Part of a small language model's weights.
Size: 8 layers, width 576, vocabulary 8192, 42.5M parameters.
Architecture: RMSNorm before each block, rotary positions, tied embeddings.
Training: a variant of Adam for these matrices, 846M tokens, 6454 steps.
MLP neurons of a small language model. Each row is named by its layer, matrix (down: output weights) and neuron, and shows model dimensions 256-383. Each number is 500 + 40 x the weight over its row's rms, rounded and kept within 0 to 999. Numbers have three digits each. A neuron's up and down rows have the sign that makes its largest values positive.
A block is one neuron, or neurons of one layer that tend to fire together. After each block is what it responds to, as a language model described it from the Wikipedia text at the highest values.

L2.down194:472589449509462398568457534487466521490502536464481518486518494500508576458477530513499552524559480565540517522481568453473522492444498531539543476606417468399454570452529482497522453452529499539530537433482542566498490453438437514462511530509503442535503524500466503595496484539547553492469476490489449521583522458515524465534523510484501480536461500453472514513609436441572515475535
L2.down1332:465438524544536492464420488543500528546489503491497513419477474471571553483514515470479476496454575509473499422477464549507429465505499492442474501485463482454528552565513501533568516515496521511507507499479474466516556454533563485480439474503481452412551509507548423560472462491409490494495547493512521436539533499521471491500629516536529507544508540542549486499546492509534461579502
L2.down2102:510474476531484487501498539475487538484490475508493469413605528477541576479481496452480547496514431514468476524480527578561509530527570524439489514460472539556526510453530553514527497477463442508486457441499496529467492469602508428410540468529507518518487400467528536511485453437458484423561443503492442503521492451519562475647553464526472441547582507372515548492521405545434542511522
L2.down2264:469484556493497436530456458524503505497501494554494495421449580455548505470452508505539507466516478472441443532493517496518511418516521519511536473480523468442489530467432511488483508489501558493529517456467537490474502588467467516535449534566451462512504507437554581515522450435436531574552479403452543507517434521464503546506540550557528572553502492522472492553551514433505549511432
Digits in year numbers. Digits of numbers, mainly the first digit of abbreviated or second years after an apostrophe or en dash, as in '90s, 1992–97, 2021–2022.

L4.down1149:506492536466484555469534475517500502554526552487561554467474489547512477497487489516565476391570436444464485539547496446430480537458512460532512472519485481662494489469531534490468555547485545522541470524534518458508493534507463543424446503548539482518530485441535489507419505484453480486473548463487520441490470427510442551500529453493439568525522532529412503489605403510449508477512
Season-year second digits. Digit tokens inside the second year of season ranges like 2021–22, 1998–99, 1988-89, mostly in sports tables, plus some mid-word fragments.

L3.down3:484569503501455487501490562519512496529588507504510509522580473566434479455535538544519511496491550502477533514547533497529544505453501458460505498516530514146488530491536517540455543518447529533465439505494487467447447504569509547487442496479479464548534463548494543515471465473495488512447473479485519511464471482497513575537512437520496429529558479512490462491474462511545538537503
L3.down457:487497420482467435471468483515523471527558500481438431502443448533599533458519498481440460559493502483512481492459544496513483539476480534499475510486449558584534537455472535562482542559467457512494476475520460486467563589517508460527517498524476499486530532532579556491519443519560472446519507511440469483528501440415505525537480490472569543491561444601514481452537606449501523501469
L3.down462:452533447543543483532488510559456516539478428534525534424533472537596509438501490491482471429431502474500497520495544538498475477503515522484497524508410561486549472453468500571492534550478538544562530517473482496470576474431551535468504490445484508577468486543605489441486527469464516531489492473472560482544536468430460483579506436464420563515511435517421496478501512500528445530502
L3.down618:472496478539521439515565474464462447546536481536448543517518490493554597487499553517529577492582548560469539535460446559508490547586497532438424526527502521424477453511480484500471509534488518491537481561441520459483518478479504569522458508505516550547442473522480541492534557485463520532538493468469525501503493512432484509548532382510469555555553497473601527559507479497541489502563
L3.down678:547463453458489532489469501487458526451505489495514481525462478552495546549462552508484492564478470452495420543361480526459512504551598570550511506535462510572454432481480458477569490516528484542511509489483450537496447554478515509513461480510495542544513506502516447524404437497491470488516480523424505550547470520500472523509535467558457475517523480548533491538533461487465469574484
L3.down684:491525502445518494428503491535467541523466516479538545502509549449486475528514494463512529455404493574512565511506437475531476499567497535535469533521526503527544509523526433551569567469557464463515551483508466427418486452504514578548406482509489518364495443436460509512577487487525477470540488559485497513473602580524477532537475516508495459501505538444506562413485525554467521432530
L3.down847:534493519454536502457468488521452506515472503473507482514554512572538486498524558523461540429507463483486506494456470496513511468515538471506436549478526521564433525519503458485555490512523462512559547513504497471550512457475463487567489490462480515610467508539521505539475414480528458481485518523459519529467454407555513458481504512515488431444462453574454529451552528536475519507532
L3.down895:420464540545447549513451486560519498508519508468503508474540553473519483447467471499478467486514486470447497506467510500505591484470488493554508436518482491489476456487512529451513532568550506515511458544442538434510514552543529466499511472530475540477574517475518487475530449435450537504513553518511503562538526456503538486529486465486521503477470589506479489460522497432528606514540
L3.down907:580466525472531468481547501542478518524502574517514465505500478577449488452531521519473511496500413494555518469602464533504537522434551570471478501537495493474517495453488554562427511531435481548487538499406547522527547531507496499493486440466481479492518488515499505504495476444500475525486506503492508455507483516472471537507547512467471515460574501502498456520578474479531469381507
L3.down1171:508462452533501484452615509539502518544487491449578527552511459558518453524510479476515496448523481492500476439465453471467480540456492509523492389469462511482507529495460442470533485442481464536595531475478520474458532471509412551532512499485469573419477436508529476480423535510524482521606549488532469546553479509566542518504509481499529590542502513582470592460467564531498551434469
L3.down1321:420514529518594528542576448538553519429456502558448467454464464472489515509496526476481504472597526535537530479631477509413504508573497491534508406543462563255489439497498529495446572541495449468489508488498513592473524427509524554487537478483494524387492532520509506523546488491537496443505524501423425569507519543490508508424541491507510537473476443496553570537567518509547486528464
L3.down1375:495500415515478573533514448502528479437483491514536561450426432551442427496531445474461512481472509445515437462466517498447552493513546524557486444471520490580526518484573477487515545529463555440471499517509483519479476497528464505456470433422523450560523406505465581450505472454517500542432518507455542528535533395513482475513511514517492559501445508514472490469507501496445456467532
L3.down1394:511565513495522503502449518517499514535511531506477550492508484511528459551505521507476509435517397526455568539276528505553501502540529494569518546416478567667556531511514462493681521469484522510462509542545444463492498483461543533609511497508443515648440483469450516480457533504539455506444584530503519487441424487518452477524479421502518549490478494457440483548554548528517513573447
L3.down1491:516501528486568488554432476509570525566506484496520496532522526609525463459536473482528486526488526545511497514472495440490588469435509549486614485593509508529541449399435486527506571496392483478507514535543515454454474485568507472548522545419497530495480563549544490498513580465519518540480451486500570469479493453530506483532451558435542563479531466494484542531448556473564504438498
L3.down1665:512493613521463485464514525541578482517506543482500482480570494558513524474497476495433468513481461525501470464472394501481503529506545512499492483492512453713502590474505483467507498509493483536494542452544483499422479472553443467485520523491497522490449511422510514578536553521518484561527511535436469475532448466472510467542513554501535508508518493438533494478445490428490464458474
L3.down2268:473481533503443543505524517535415551575498460476483494478528484549458462483487557460470498496500532505508467524458545479504538534432482492512486539443518575436443533398491488541482482550558452474496497470530487531495451473475550472451492553541511525566544538519529481537491562491518476554503526528467487583586417508561560475484484510463502598503541441531465528522546511492516433527499
Second year in ranges. Digits beginning or completing the second year of a date range after a dash or "to", as in 2021–22, 1998–2001, 2010 to 2015, plus occasional "the" after "at".

L4.down633:481487537488456479515505498519458500455523580570490538534547492485480435508518482487530517464557506470559515563497467483452481458435513511529531487488489504524517497474499474418470501583515460512446498551593554405491493403471526521494495495478419430530464493506512482461484519535566485505561430491484455454480500496564473575494475557499455539483506441466510455432507410506574524543430
Membership and becoming words. Fires on "of" after "one"/"any" (one of the, any of), "became"/"as" after subjects, and word pieces continuing words after "a" (a-board, a-bandonment).

L2.down139:489523541506490448528548516461535478527500507510475504488448540427509596490491400484482506530420405449486432484530465559515490424497530540460538487532501489456503514459438477461485570529547470583552443495451490506559519540473480498465461530542541449584402490531530528519480510461519512504510476466517535495527459420428513500542469455481461498481484440507501504443471465535492495501551
L2.down1469:478508487464497457462515506485580405460440478501533457528526535537535499461537431447504468450461483391475444449507458475480485564502540530490518480501479445490508432416500481497488574566541492486456523460490516461577579481445512569433429452474560552553539551473500536512583542507539540509462524475492536508576481486498457515456449465499512506432519565530457437459496392528470473477481
L2.down1813:489520495532479519465522477414488487562451544429523433550516562485412546564535521509442562436499471471487508481515506471535512510465413524440499513605473461390481483483404504435491522480436470539439428464530507518551565488464530526498498529484471572494517486465485509486573551490477516509529548506514502506441456449500498435507378459509509528448502473557469469509512436455502520499542
L2.down1882:501450457499488500475485484463562538519550565494491456541433516519478542540502470531492482473547461447478405462488460488487512446545506477447536492514546558573484463566488505526532461560490521473492479574504503495511532459509511517479423396458558498448597486531496461457526566448561511488555600557539427509531460463471532484478488452474468482457489530515511491530531458500577454437470
Partitive "of" after one. The word "of" in partitive phrases, strongest after "one" (one of the three, one of which), also after some, number, House, Republic.

L3.down78:498544445613507572427538463510584522465528499570451520480412525489493448561506538544516556495520587557517517498538521494458450521487481496523482541494452527424523495457463437482478500538579544439487556493512492579464484544480497538506534497442549553478554522535514515499535459507498543496410518515436604509540494488512567457503460409429473590462441492461462505386535507451456465464503
L3.down178:485519468493455471456509480545533478463483460540569544514530487536469494432449510535495559533481433496497514535552498471450472497508415508500482540445456510577419500558435523496476519476547484406493483506551505487516440528411542541490565542526522474484518518450545487512532529488566549572485468587471472469523480438472470557433442523451516477423535452527445393483537435481518571464437
L3.down568:462490554535495600510495527492471471404552536527499471529472494510518548514470495485436504524467496487467494514511534483497556504501505445407579522459534520657530541553505510440493477573533548440459460502486439518467532505502520478458564577456442458415436546529497474491423468450501448440498439485549500476530497507479530521470494578453489511513443486405473457500471505511513491481550
L3.down673:450540474518553517566450541485545459490498557529433492468476457450478527491477496531545514503506419518497528521497489491457561513499482426533537483422437436380567464572527501570481495381531446509475515463496551475536479487469485529488486446482470452503548555569545503500558515534535530515535447450449517478480451381390513499486428445481497441471507461499453522520493439496437539465495
L3.down849:623568467473470574467543528483471539475511464441460484555486516563515507448471513486462522496549539506519569460490523475574487546522517519473531414511450507481505507525570572423547434506526540513428552511510469519569464511508518517610515496526489455430472499479468563515462538494501494480541469527523545453486520487475541481530536448534459449476465488434507484470512498528619507529488
L3.down858:536447439490478520480568465505441479465523507546483531512453454539496530430502533443475466452458556496503515469390501473485562533539497431448529388527456531741532529458531522484613438563484463473568515451571452562530573500536466508576493532458523476504470460492415480464441531448484532515549501469525463494498471543454518501512448483475473526430493412472444471480539548548532500477505
L3.down867:434512521523517546538419458531524502563483500518463515503506542486423595496565495489546475517468427485520442530483542540523487541441486500474476429525485526398437446464506497521408489520521497443549498514409578498515517502468471509444560502553438472532518520454472528507465509522520459413525455446488485513496464473550459547497436476486483520501532439559444488501535494528490441477503
L3.down901:551491515476480583492511488480524502481506480512515468563452475514502587463463497453466491486438451477455502437528463531468510522486486473453645427558449507382550479513453535567467524458559539500530547439529478459485520539584444514547490452466492537492495478546514491469440513423478508601449487491533542497469509595520478470473537512466561581497528440453543511529427502504565455472493
L3.down1464:489545431493536472513565419505537511508517570472490416505550472513523480490478524496500558470533552469473522448521506497491557456493474552475603544485457470468513495446425470440525538518481569479420473456482454439511528468485531545511510510496456532476446514507471495449510491533472515509540553557552495462593470536533539481458505506426458512531455544502429458384552467479526460501546
L3.down1489:489567482494511465471492517432524517493506517522481527534488483584466543514486507524500502493505408489506517532595481486481510455559581437508513502469528518246514520515515519503361497522557450439529477554491395495533547494534459489523462453500494494515487494478546427502480550478489475551502498469428412498520416487410530524505457464506520440437561483511487435533578486534523506480475
L3.down1503:495541511502439438469518543522519494543506488465432465535527526469509538480492474516461546483501459513526491406438517488494569412555422484476498509539487472572496569464525531505421513419511534543437490449496491526489502500561450458543519508576554440534473428484440453450518517472506480460430526496549417486509566429541484446540446522473552512504533486548529458501498433542472504480511
L3.down1711:498578472512447543540567491543518496501520477459437520463474529506459519455512486494558439472494508502475414522508514438547498471493476474515509515486517539467541554426500485490454532487443519527505459539544494457430527477494536471506463471481480468455511498491408479463511493470487457419463503498477480516462475541472511562490469467543537413508512513542591479507499517485492498475563
L3.down1840:522492555547507495543456570500546500532553525531442483469509463425461463544519545501469467526491467540541482522556521466562492504444470442507496504523508521368444507506506500468410496470584540530562441467551493536411443538463534566534530596520496563562521484507531529499468601468489480538541541447490536500482522526453493501535438480486469532453550554464489479557539559544495500476525
L3.down1954:427510543481445504471451549484468487482483566491446530461497527476558526448564502593501497475543506447506464517517450531494539528525553569526559462527494540462517529460496488591519540518478549455551491581511548511506449549456560476533491467491491574548489409494477521502507490439555509484507554501468456426426451467440513534540501458487551498493490510523499501471521462559498542415466
L3.down2054:489452545570441543506454518556484555451529547550527473553439489457489493553463470567521586503544464454535509431540522528497474501547456481549476509526477560418415543508520528441477543540528474504466528486507559441457533512488467514516451534483542473483491536440521494504473495411561553448457538463492530446519497463463571521441414428515458467550606483520503432458531494532524557484466
L3.down2296:533551570506504440524481500498522480488554499456536484438465493440480466492406492479495574513411496454466519423501437493496505515547504488438479563516494457660442554492525512443515508490520512475425558493445454536502458485487554503518537481536545488512449544529472587513533435553490498462493522475465435433504436433474507453467441466518462577451483499528513496588538492466510522469492
Partitive "of" after quantifiers. "of" right after quantity words like many, some, most, several, four, remainder; also thousands commas in numbers such as 10,000.